python train.py --n_layer=22 --d_model=384 --n_head=6 --n_kv_head=6 --head_dim=64 --d_mlp=1536 --vocab_size=3212 --activation="gelu" --norm="layernorm" --norm_place="pre" --norm_eps=1e-05 --positions="learned" --qk_norm=false --attn_scale=0.125 --bias="none" --tie_embeddings=true --parallel_block=false --init="normal" --init_std_qkv=0.0255 --init_std_o=0.00385 --init_std_up=0.0255 --init_std_down=0.00385 --optimizer="adamw" --lr=0.00105 --lr_mult_qkv=0.7 --beta1=0.9 --beta2=0.95 --lr_head=0.00455 --grad_clip=2.0 --warmup_steps=554 --schedule="wsd" --decay_fraction=0.293 --decay_shape="linear" --final_lr_fraction=0.1 --batch_tokens=32768 --seq_len=1024 --doc_mask=false --train_tokens=321700000 --steps=9818 --dataset="wikipedia_en"
MLP neurons of a small language model. Each row is named by its layer, matrix (up: input weights) and neuron, and shows model dimensions 144-239. Each number is 128 + 24 x the weight over its row's rms, rounded and kept within 0 to 255.
A block is one neuron, or neurons of one layer that tend to fire together. After each block is what it responds to, as a language model described it from the Wikipedia text at the highest values.

L7.up19 [140 132 104 117 119 102 140 104 107 121 140 125 193 125 142 120 120 107 130 144 129 177 154 120 116 100 176 136 127 121 125 155 161 129 126 138 109 134 135 118  96 115 132 140 119 133 155 159 149 127 112  88 160 146 143 107 142 115  74  95 128  95 115 180 118 114 133 150 152 147 140 151 131 155  93 146 159 109 110 128 156 131 122 144 114  97 121 135 108 132 136 116 125 143  83 115]
Responds to: Wikipedia boilerplate fragments. Middle word pieces of stock encyclopedic words (census, Ministry, Congress, County, count) and the "==" opening a section heading.

L11.up27 [143 119  52 104 112 118 153 142 129 131 100 165 123  99 107 160 110 176  94 130 121  83 141  75 143 108  81 121 113 156 174 126 147 165 108 160 131 127  99 141 144 146 150 123 157 107  81 123 139 164 129 115 132 102 169 133 145 149 118 150 106 125 145  98  71 132 126 102 136 166 128 136 106 106 146 109 131 139 144 177  79 115 103 119 112 118 106 136 119 135 127 136 141 121 120 149]
L11.up80 [152 124 138 127 105 163 178 181 130 114 102 145 108 109 151 145 152 173 145 165 125 188 130  86 108 114 100 134 102 157 141 119 143 132  75 114 115 118  99 122 117 157 126 133 160 144 107 120 133 118 109 128 135 110 137  91 124 122 175 144  93 133 118 110 124 153 109 133 130 125 120 153 136 100 114 142 125 107 113  91 122  69 140  79 124 172 132 137 133 158 150 133  98 104 150 161]
L11.up361 [110 146 108 138 110 153 207 146 113  95 111 155 186 139 147 159  55 152 183 111 158 140 179 151 120 105 136 120 121 122 148 105 135 136  99 146 108 130 111 112 104 174 127 134 118 131 167 129 152  71 132 125 116 156 124 120 170 123 127 132 124  97 147 109 128 124 140 116 124 145 133 178 125 140 117 108 111 160 158 150 127 125 116 120 113 142 145 118 142 129 124 158 114  98 146 148]
L11.up767 [113 100 140 116 120 132 182 116 197 196 133 120 124  88 118 143 124 129 100 147 127 131 160 168  99  90 121 122 107 167 157 175 106 180 111 143 140 112 153 142 159 124 134 150 122 138 156 140 132 130 116 146 131 138 113 123 136 100 137 147 123 155 114 121 115 137 111 188 114 162 133 123 164 138 168 116 142 139 146 133  89  90 114 112 144 107 143 113 141 125 121 153 138 134 137 146]
L11.up1045 [110 154 109 107 117 184 175 157 153 128 102 120 151 113 136 152 115 132 126 132 112 143 135 162 146 110  89 106 124 189 147 139 114 187 108 166 130 119  90 141 141 165 133 144 122 135 170 126 157  94 144  68 112 157 118 142 159 113 142 151 116 132 154 112  96 159 128 149 201 166 131 151 145 169  98 122 135 138 118 100 114 108 117 102 145 161 134 162 141 185 135 122 118 120 140  97]
L11.up1119 [114 148 116 135  84 153 160 105 115 147 137 116  83 129 140 126 111 120 106 105 124 130 155 130 107 156  94 126 115 145 122 145 118 134 124 179 126 178 161 143 145 140 132 130 154 150 140 124 160 148 119 130  55 153 102 109 149 119 133 131 119 162 160 141 129 139 114 115 141 142 136 140 123 142 115 136 117 157 131  78 111  84 119  74 157 124 116 114 126 117 113 125 145 112 132 145]
L11.up1277 [103 146 138 155 135 145 162 130  71 101 126 122 123 169 144 133 102 149 107 132 137 158 135 163 124 126  99 118 110 170  98 174 127 120 156 127 139 174 148 123 116  97 108 141 108 126 175 150 179  97 136 145 104 156  97 114 150 125 146 126 126 153  71 148 135 155 131 170 153 133 116 136 152 177 113 136 133 135 112 168 143 112  81  89 139  98 123 157 187 113 110 113 131 109 128 151]
L11.up1299 [187 143 130 113 141 106 128 186 173 127 132 129 160 145 119 109 119 161 154 151 118 189 138 116 127 159  95 113 116 139 154 190 116 147 156 143 128 130 145 122 164 167 117 136 148 122 151 121 123 118 134 103 106 154 119 143 169 133 143 154 127 117 138 130 117  93 131 118 110 135 119 142 138 153 131 142 122 101 195 169 123  94 131  89 132 137 125 120 154 128 134 173 110  98 155 124]
Responds to: Coordinating conjunction after phrase. Mainly and, sometimes or or of, joining a completed verb or noun phrase to the next one, as in arrested and locked, reading or writing.

L7.up1126 [146 117 135 138 128 142 143  92 147 120 124 116 161 174 161 126  74 121 125 141 111 113 142 117 112 144 116 104 115  80 128 104 116 161 151 142 126 153  93 167 132 131 144 118 113 127 111 114 126 158 167 164 117 125 125 148 193 130 138 160 115 156 130 127  94  97 116 165 129 104 162 139 132 133 126 135 103 104 132 117  99  89 126 136  83 107  85 113 123 125  78 171 130 118 108 121]
Responds to: Final digit of numbers. Final digit of multi-digit numbers such as years, coordinates, ISBNs and vote counts (199-7, 94.34027-8), plus final bytes of Cyrillic letters.

L11.up75 [164 144 132 125 100 133 146 110 131 141 142  96 170 122 143 100  90 155 112 163 101 112 125 148 141 101 128 109 119 124 103 142 134 120  88 159 137  94  62 148 155 117 129  76 145 137 123 119 154 158 157 137 113 143 145 110 162 142 113 152 114 142 107 123 129  83 129 147 180 152 135  78 119 184 128 173 139 126 119  70 109  97 125 123 122  82  73 135 112 187 118 137 151 157  97 145]
L11.up271 [129 173 140 136 128 148 157 143 111 105 129 118 132 182 164 144  94 162 165 122  94 156 128 143  99 135 143 153 115 148 113 151 132 128 146 153 115 153  90 119 131  95  96 127 110 181 148 117 140 114 135 169 114 126 117 111 176 118 135 147  97 128 178 186 135 128 132 134 115 139 149 109 121 151 110 124  83 139 188 110 154 105 158 101 122  89  84 138 121 154 154 187 112  99  93 169]
L11.up444 [131 146 112 150 141 138 147 151 153 116 115 103 153 129 160 108 123 165 157  90 106 114 108 168 134 120 109 132 127 126  90 121 146 156 156 134 150 143 111 124 110  88 122 100 102 134 128 114 115 124 147 135  92  92 120 143 158 137 136 139 125 127 121 126 128 104 111 113 161  91 176  64 131 160  99 108  73 148 127 138 153  96 126  98  76 110 106 115 148 126 126 174 134 132 102 122]
L11.up626 [175 155 118 148 108 135 152 121 152 105 113 131 151 128 116 117 120 145 114 119 117 166 119 132  97 119 172  95 114 113 156 104 159 155  87 152 125 129 110 161 130 132 127 121 124 128  98 131 131 157 137 155 103 146 111  96 164 150 117 137 112 157 131 133 122 106 115 162 131 132 122 105 107 178 138 159 108 135 122 101 140 116 122 136  87 119  85  63 129 139 128 155 112 105  77 135]
L11.up828 [154 143 158 138 116 120 143 112 136 138 115 168 165 181 165 126 105 171 151 133 124 154 125 115 129 136 130 143 110 122 132 133 154 100 148 124 110 139 135 112 104 116 138  65 106 133 106 154 133 116 154 112 123 154 126 124 137 126 126 165 126 122 124 135  91  77 137 138 142 113 147 102 123 140 145 135 107 121 186 100  75  85  93  76  87 127 102 112 141 138 104 126 143  91 103 150]
L11.up871 [149 174 116 143 132 112 163 130 110 114 124  96 162 169 174 104  67 176 125 125 104 147 133 130 169 140 142 132 116 107 117 145 154  89 157 134 134 100 127 116  93 140 140  92  97 143 140 106 112 116 136 122 141 149 134 139 175 126 113 150 135 149 118 142 122  94 134 155 137 126 133  91 121 152 112 145 116 134 149 133 138 119  96  85  73  73 114 127 142 125 114 113 135  89 113 133]
L11.up875 [187 186 165 149 104 156 153 119 123 140 106 166 186 144 153 110 115 139 151 147  85 147 150 133 144 103 102 126 124 102 176 122 165  89 115 128 115 125 122 148 130 143 126  93  84 123  98 121 148 106 169  84 154 157 146  87 153 110 114 172 102 166  89 155 114  66 136 138 138 138 110  85 154 169 145  93  65 144 170  76 133 109 113  82 130 128  99 104 118 165 100 138 152 102 131 142]
L11.up1107 [140  97 139 126 115 126 126 136 106  95 124 173 148 168 139 109 100 149 171 127 109 183 152 142 109 124 140 108 106 154 109 174 138 169 138 157 106  95  88 124 133 147 140 129 162 168 103 151 147 112  87 126 101 108 141  87 155 123 185 124  84 109 122 171  92 115 129 110 164 135 134 130 111 102 127 152 123 156 123  85 101 127 134  65 112 131 123 147 112 108 117 166 136 107  94 160]
Responds to: Final digit of numbers. The last digit of a multi-digit number, mostly years like 199|3 and 200|5, also ISBNs, IDs and coordinates, before punctuation or table bars.

L11.up127 [163  88 148 108  93 118 127 124 136 137 119 144 139 170 164 150 119  82 134 114 143 119 147 120 133 166  75 125 126 193 122 148 128 132 118 139 113 135 112 118 135 158 154 133  83 135 133 155 152 125 131 123 141 149 136 110 149 116 133 136 137 147 117 163  86 128 113 127 108 147 160 134 111 158 139 105 130 163  93 159 145 131  38 104 124 105 115 157 143 141 152 101 139 143 105 108]
L11.up179 [148  79 104 125  80 131 154 173 125 154 128 143 127 173 166 112 155 138 142 146 151  85 118  87 163 113 119 120 129 142 137 111 174 130 104 126  92 139 128 126 119 126 126 113  99 127 130 177 126 148 158 130 137 137 140 129 111 138 118 148 116 162 147 171 104 133 119 128 136 159 165 127  89 166 152 103 126 109  78 121 139 113 100 123 113 117 102 151 152 158 124 129 154  72 137 129]
L11.up336 [131 109 100 112  63 135 122 167 149 111 146 120 143 157 120 131 109 105 111 109 141 106  99  78 139 118 107 148 125 110 131 110 121 173 110 151 120 142 105 151 153 131 151 105 118 109 129 116 141 165 138 129 142 161 113 144 134 131  77 120 126 128 129  84 136 157 114 130 135 118 138  98 113 127 178 152 102 120 114 152 139 128  99 152  72 119 130 177 195 128 125  98 131 120 132 118]
L11.up347 [110  76 154 113 134 123 141 110 140 129 144 123 125  69 165 111 136 120 126 137 126  78 118 156 142 144 131 121 123 148 137 102 116 130 141 165 147 144 120 141 121 148 119 128  92 119 170 155 155 144 107 113 114 106 104  94 142 123 177 144 118 107 117 161  76 148 114 126 105 140 157 136 161  84 104 140 121 109  71 138 111 102 144 127 126  94 125 130 149 127 144 108 130 169 104 107]
L11.up386 [150 117  98 101 105 114 175 136 158 105 128  77 145 165 138 112 148 112 175 132 152  99 104 134 136 129  80  98 114 155 138 114 125  96 157 133 109 125 124 114 131 121 132 124  75 139  76 163 148 126 112 107 126 164 168 134 135  79 140 129 126 127 195 125 150 130 163 182 131 140 135 123 124 136 134 170 118 100 120 143 128 139 152 153 133  88  83 166 135 118 143 117 134  82 125 135]
L11.up1340 [121 110 127  87  97 119 144 128 151 126 122 130 154 166 174 123  93  95 133 163 150 112 113  71 166 143  91 128 112 147 118 155 135 139 113 116  98 147 123 156 132  94 128 106 123 164 131 143 154 129 170 140 141 171 132 158 128 133  89 114 128  97 151 176 104 113 131 179 101 152 111 156 141 166 177  95 120 120  87 141 134 150 117 126  92 118  94 137 165 149 162 106 161 106 127 113]
L11.up1467 [141 108  61  93  94 107 133 103 126 118 145 135 144 167 118 128 117 118 154  82 149 193 112 172 111 126 144 134 126 134 135 142 139 164 127 135 116 109 165 140 136  92 139 130 103 123 166 174 161  89 130 118 129 195 149 103 137 119 115 112 118 108 160 177 113 136 130 132 108 105  97 151 144 114  98 191 138 126 131 145 105 122 122 120 141 136 132 124 116 145 128  95 114 141 118 117]
L11.up1487 [133  85 136 126 124 136 150 111 126 132 139 122 178 127 176 165 141 118 157 122 138 125 112 146 123 134 158 169 115 128 114 160 151 142 130 144 123  76 110  95 117  88 117  95  75  96 114 123 164 114 112  89 115 115 122 101  98 125 118 125 122 111 132 139  96 128 113 153 126 143 129  86 141 154 190 157 148  61 152  91 178 127  95 112 129 125 131 119 153 118 100 108 136 116 117 111]
Responds to: Infobox list and field delimiters. Bullets, pipes and colons that open the next entry in infoboxes and tables, like the dash before each year–team line under Senior career; weaker on linking words in biography prose (married to, played as).

L11.up184 [103 115 133 136 101 143 131 107 124 131 128 117  71 145 212 149  93 109 147 183 111 115 118 125 139 143 152 110 114  98 115 107 154 123 123 132 132 113 155 136 105 133 134 130 118 153 132 154 138 135 177 131  86 106 161  97  59 104  82 144 132 138 126 110 124  91 120 158  96 107 104 147 140 149 131 122 152 123 149 125 152 128  99 136  75 120 166 102 191  95 154 100 104 137 146  99]
L11.up455 [169 118 149 123 101 136 135  97 137 154  83 107 113 143 123 125 104 122 135 138 122 134 128 117 132 131 148 148 123  73 144 147 169 119 113 121 143 120 113 108 122  92 164  81 100 138 125 127 131 174 176  87 118 143 137 155 144 107 134 131 117 112 123 125 147 141 132 136 111 136 144 109 118 172 142 136 167 120 148 160 178 118 134 130  80 115 130 121 191 119 116  83 120 142 150 159]
L11.up638 [157 115 173 131 108 103 130  81 179 140 126 158 114 147 123 169 128 122 158 133 119 109  97 101 173 128 114 100 124 115 139 114 127 133 118 102 129 136 145 103 115 112 123 106 103 149 123 132 139 148 130 116 134 166 148 149 128 120 122 137 145 134 106 127  80 134 113 156 119 130 123  67 150 159 149 116 118 117 126 134 143 110 122 127  79 103 170  96 152 101 147  93 132 119 121  94]
L11.up870 [124 160  93  78 151 126 149 146 117 127 123 139 101 118  99 138 118 154 139 182 157 127  98  89 159  90 118 136 114 107  75 158 123  97 109 127 122 127 151 123 124 101 111 100  98 132 154 122 119 181 126 124 137 139 120 171 160 102 139 137 135 168 145  91 121 127  91 165 112 119 160 126 152 159 138 136 124  77 100 135 168 129 138 150 105 136 123 106 190 127 123 105 112 118 158 146]
L11.up1083 [139 123 139  74 126 122 166 111 139 101 126 157 106  73 110 155 134  69 123 115 130 130 125 116 153 148 138 117 115 117 110  88 145 140 131 124 119 148 107 128 123  98 127  94  99 184 139 154 115 157 151 105 117 167 123 155 116  89 158 123 130  61 124 132 123 111 134 163 139 131 167 128 162 160 132 161 151 100 117 119 121 144 146 143 115  87 133  80 129 111 162 119 103 117 145 142]
L11.up1134 [205 152  83  89 137 125 134 148 164 175 116 150 114 132 110 121 131 108 155 166 104 150 102  84 126  85 117 124 123 156 164 124 141 205 155 142 121 110 132 131 132 172 123  78 156  96 166 148 133 140 156 103 156 155 125 138  90 113 142 137 128 148 105  87 121 101 107 118 136 112 127 109 135 111 111 109 127 109 134 136 127 109 131 116 107 144 157 124 143  97  81 103 148 117 135 127]
L11.up1370 [160 157 106 106 126 124 144 119 143 160 128 168 133  92 126 139 141 109 125 147 121 134 111 157 133 135 134 116 115 145  95 129 124 162  94 141 129 113 168 162 133 108 123 118 127 120 156 129 168 129 139 134 121 182 108 129 124  94 128 156 138 125 109 127 100 139 120 112 139 112 101 160 137  97 156 115 109  98 116 117 108 118 106 143 110 164 148 113 172 108 149 103 119 124 132 125]
L11.up1403 [146 134 116 118  98 159 123 177 170 135 145 101 129 128 111 136 127  51 125 189 107 116 112 146 138 106 115  94 119  83 113 138 144  97 146 127 138 131 128 136 122 119 120  90 166 153 137 107  89 178 135 118 141 109 176 149 123 135 132 137 131 123 149 110 132 138  88 141 113 142 135 128 124 143 161 101 134 146 164 136  96  93 106 146 134 112  87 134 144 120 102 128 144 100 117 148]
Responds to: Connector after names or dates. Function words right after a proper name or date, leading into a place or description: "born 1948 in", "Julie Roland is", "Toronto |".

L6.up238 [117  98 123 125  93 189 117 134 132 117 137 140 157 105 141 158 135 104 148 111 138 117 135 140 158 119 114 116 112 105 161  94 124 147  62 184 109  93 154 135 150 124 132 131 152 143 109 118 151 101 133 123 140 105 136  80 147  82 136 145 119 109 118 122 139 152 142 147 114 135 177 123 129 116 159 130 100 112 155 164 138 143 136 172 127 158 121 141 152 113 105 121  91 127  97 118]
L6.up267 [ 99 109 160 111 162 135 143  91 130 135 118 129 145 129 140 111 143  93  93 180 149 141 122 147 120 132 166 136 115  96 127 112 137 120 129 135 120  99 149 133 104 152 139 102  93 137 184 132 116 151 115 112 150 144 149  97 103 122 126 141 144 151  93 108 110 128 127 164 122 116 151 137 141 158 145 150 136 141 111 125 152 139  83 170  46 154 123 108 162  81 159  93 146 137 143 122]
L6.up314 [155  94 172 119 111 135 100 142 175 116 131 120 136 143 164 173 106 165 123 116 137 119 147 118 136 144 129 130 127  98 149 113 141 135 115 123 125 146 124 130 130 123 143  97  76 107  89 133 119 143 135 139  92  58 155 173  79 116 129 152 142 111 141 106  64 104 134 168 146 178 135 142 148 155 164 105  88 109 161 156 130 125  77 130 136 107  98 104 140 119 124 125 111 127 143 136]
L6.up498 [145  95 141 129 106 121 162 117 137 104  94 148  94 167 173 146  93 131 121 146 103 155 129  99 135 141 144 119 124 138 150 127 139 118 118 122 108  96 115 101 111 112 140 103 122 130 108 134 116 172 122 136 153 117 106 134 108 121 118 163 131 124 122  80 103 103 124 151 108 124 178 152 141  94 142 136 111 134 132 161 147 136  76 111  83 126 116 106 162  59 138  79 125 143 126 124]
L6.up530 [125 137 147 121 115 106 123 118 146 132 128 135 135 131 144 133 110 117 105 102 142 120 126 118 175 136 161 125 125  85 119 128 140 108 121 176 121 152 122 143 137 144 134 124  97 120 144 120 146 178 149 153 111 175 105 132 145 130  98 146 126 115  72 183 143 139 115 121 117 113 164  50 136 159 187 186 109 112 122 149 146 129 103 141 106  84  84 134 157 141 145  93 132 126  93 104]
L6.up572 [112 106 133 101 111 166 127  99 159 180 156 143 157  87 140 152 109 116 128 129 151 100 130 147 177 132 175 126 110 110 154 125 133 138 125 166 139 158 142 156 145 106 114 109 138 126 159 102 166 123 142 114  98 142 132 130 142 140 140 128 135 142  93 157 146 159 135 128 111 116 140 106 134 149 164 153 128 110 125 138 123 121  92 154 106 136  84 104 164 129  83 120  85 161  80 106]
L6.up619 [101 116 139 135 139 137 103 125 169 146 117 106 164 158 165 179 107 139 144 107 142 103 131 125 136 115 143 129 120 106 145 117 131 126 114 109 135  89 158 125 116  99 139 101  76 124 161 109 123 147 120 108 115 101 118 142 101 121  82 134 138 122 139 128  81 166 126 169  76 120 139 157 140 147 169 166 109 124 115 166 127 125 132 178 110 115 112 144 184 112 152  98  91 153 133 103]
L6.up713 [161 172 121 118 150 127 127 167 135 151 113 164 128 172 132 151 133 144 113 177 114 149  83 140 126 132 154 140 119 144 166 113 138 121 109 154 127 107 139 129 112 111 136 125 133 123 171 137 137 140 123  91 123 195 138 112 102 141  76 133  97 171 145 132 144 131 128 141 129 121 150 109 117 164 123 172 125 117  87 142  98 144 139 138  76 114 128 112 123 118 108  91 146  92 105 114]
Responds to: Line-initial list dashes. Hyphen bullets starting lines in infobox-style data lists (after coordinates, "- 1988:", "- Fourth"), plus weaker hits on first word pieces after a subject, like earned, married, high(ly).

L7.up1216 [104 100 124 109 142 163 133 135 127 183 145 143 155 103 106 144 135 117 100 144 128 131 136 164 145 129 141 135 120  69 135  89 145 126 110 158 140 157 119 135 128 159 131 112 100 110 142 127 113 150 131 119 149 151 111 172  84  66 153 134 135 125  92  98 138 115 134 130  98 107 129 115 133 121 107 147 175 109 164 171 155 162  87 116 124 125 145  84 171  87 132 109 124 142 125 125]
Responds to: Post-name connector tokens. Connector or punctuation right after a proper name or title ends, in cast lists, infoboxes and place descriptions: "as", "in", "(", closing quote, "/".

L7.up135 [158 151  93 112 133 133 158  87 126 142 126 148 103 178  71 112 139 133 159 136 122 153 115 100 110 135 100 126 111 154 106 126 131 136 140 155 120 170 108 143 115 139 145 113 117 121 144 111 156 160 120 155 108 106 138  87 114 141 129 140 136  93 145 130 127  98 138 127 132 149 140 105 133 128 161 135 143 120 102 146 110 133 123 149 137  92 109  89 128 141 149 165 157  93 137 148]
Responds to: List conjunctions and commas. The words and or a comma right after a noun in a list or compound, strongest in short descriptors and headings like singer, songwriter, actor, and screenwriter; In popular culture and media.

L6.up113 [134 142 137 128 127 166 185 115 128 141 125 125 150 112 158  99 152 118 166  85 124 158 129 104 141 130 114 131 106  88 146 130 112 134 157 174 128 142 139 107 137 129 138 130 131 166 114 104 177 143 137 123 117 124 132 104 186 136 137 162 117 151 119 117 108 136 133 143 147 139 164 143 127 114  99 123 118 107 199 120 125  70 122 106 114 141 104 120 149 109  93 131 149 118  89 114]
L6.up221 [141 132 157 110 141 141 175 147 127 132 148 133 179 116 145 140 122 116 138 122 142 169 130 116 121 153 163 115 128 120 177 129 126 144 141 149 123 166 130 130 152 116 142 113 117 145 131 148 155  97 134 122 144 137 142 144 137 112 114 111 115 120 114 142 143 125 155 163 104 127 130 117 148 173  90 123 108 133 165 130 115  84 114  86 125  97  81  71 146  99  93 144 124 116  92 135]
L6.up351 [156 135 138 126 120 156 133 161 122 129 159 132 108 112 137 116  75 123 114 139 144 123 128 107 124 154 156 119 109 116 174 119 107 128 127 165 126 111 124 134 169 139 104 129 139 137 114 197 145 166 127 122 165 173 116 130 116 112 125 147 137 108  92 107 112 184 158 171 128 185 175 105 175 124 140 135  76 122 151 104 128  48 143 145 119 138 105 135 134 142 106 135  83 112 122 144]
L6.up1233 [ 99 115  87 154 160 143 129 122 134  81  83 141 131 145 139  98  81 150 163  96  87 118 131 122 102 100 146 136 121  86 118  81 158 156 153 147  97 137  97 127 106  90 146 102 101 123 126 154 116 131 112 113 115  96 133 116 117  90 138 107  97 133 127 154 110 116  86 139 130 106 140  94 154 110 129 137  87 137 148 141 155 129 134 134  96 154 100 127 104  96  70 164 140 124  51 129]
L6.up1285 [163 142 130  96  87 129 145 146 156 126 142 175 165 158 147 111 121 135 137 154 139 182 118  93 140 130 126 147 123  91 123 141 199 121 141 153  90 139 173 135 123 132 140  85 102 138  87 152 106 154 172  96 130 179 155 126 135 122 108 127 123 129 118 132 120 100 129 120 139  74 139 108 125 152 131 128 146 128 155 144 123 114  87 148 121 136 116 104 123 154 154  76 119 121 114 127]
L6.up1293 [130 131  96 105 130 163 143 149  93 162 144 119 143 135 130 144 117 135 172 117 132 147 159  92 168 142 173 119 109 139 169 150 145 135 142 149 107 162 139 140 152 118 154 102  92 152 117 122 118  87 157 130 154 138 145 147  98 110 123 143 124 111 171 136 126 151 154 160  96 116 171 138 143 148 129 152 117 116 153 141 145 107 125 130 134  96  94 109 151 121  80 139 131  84 104 150]
L6.up1322 [140 156 114 135 124 174 141 127 128 132 115 133 132 140 144 132 118 130 159 102 132 173 131 119 147 104 106 118 116 113 150 144 130 129 102 162 146 139 152 114 137 162 129 113 121 154 108 123 167 118 125 153 153 111 150 102 172 137 110 139 118 165 156 122 101 139 140 174 150 139 153  83 112 141 154 158 140 130 155 140 115  51 113 108 128 150  91  67 180 107  99 137 155 103 102 145]
L6.up1484 [176 141 142 105  57 127 161  92 117  99 136 130 129  86 126 131 114  92 170 111 119 149  99  89 119 113 150 136 114 131 111 119 152 162  93 158  99 157 125 127 140 171 146  85 118 119 143 177  98 163 136 137 155 130 118 154 141 114 101 143 128 139  97 129 134 113 143 159 159  98 173 141 162 133 125 142 140  87  99 144 144 147 127 102 100 135 113 102 131 162 147 116 133 120 136 121]
Responds to: Field and sentence endings. Tokens that close a unit: final digits of years or coordinates (1950, 80.27000°W), table pipes, line breaks, and sentence-ending periods in narrative.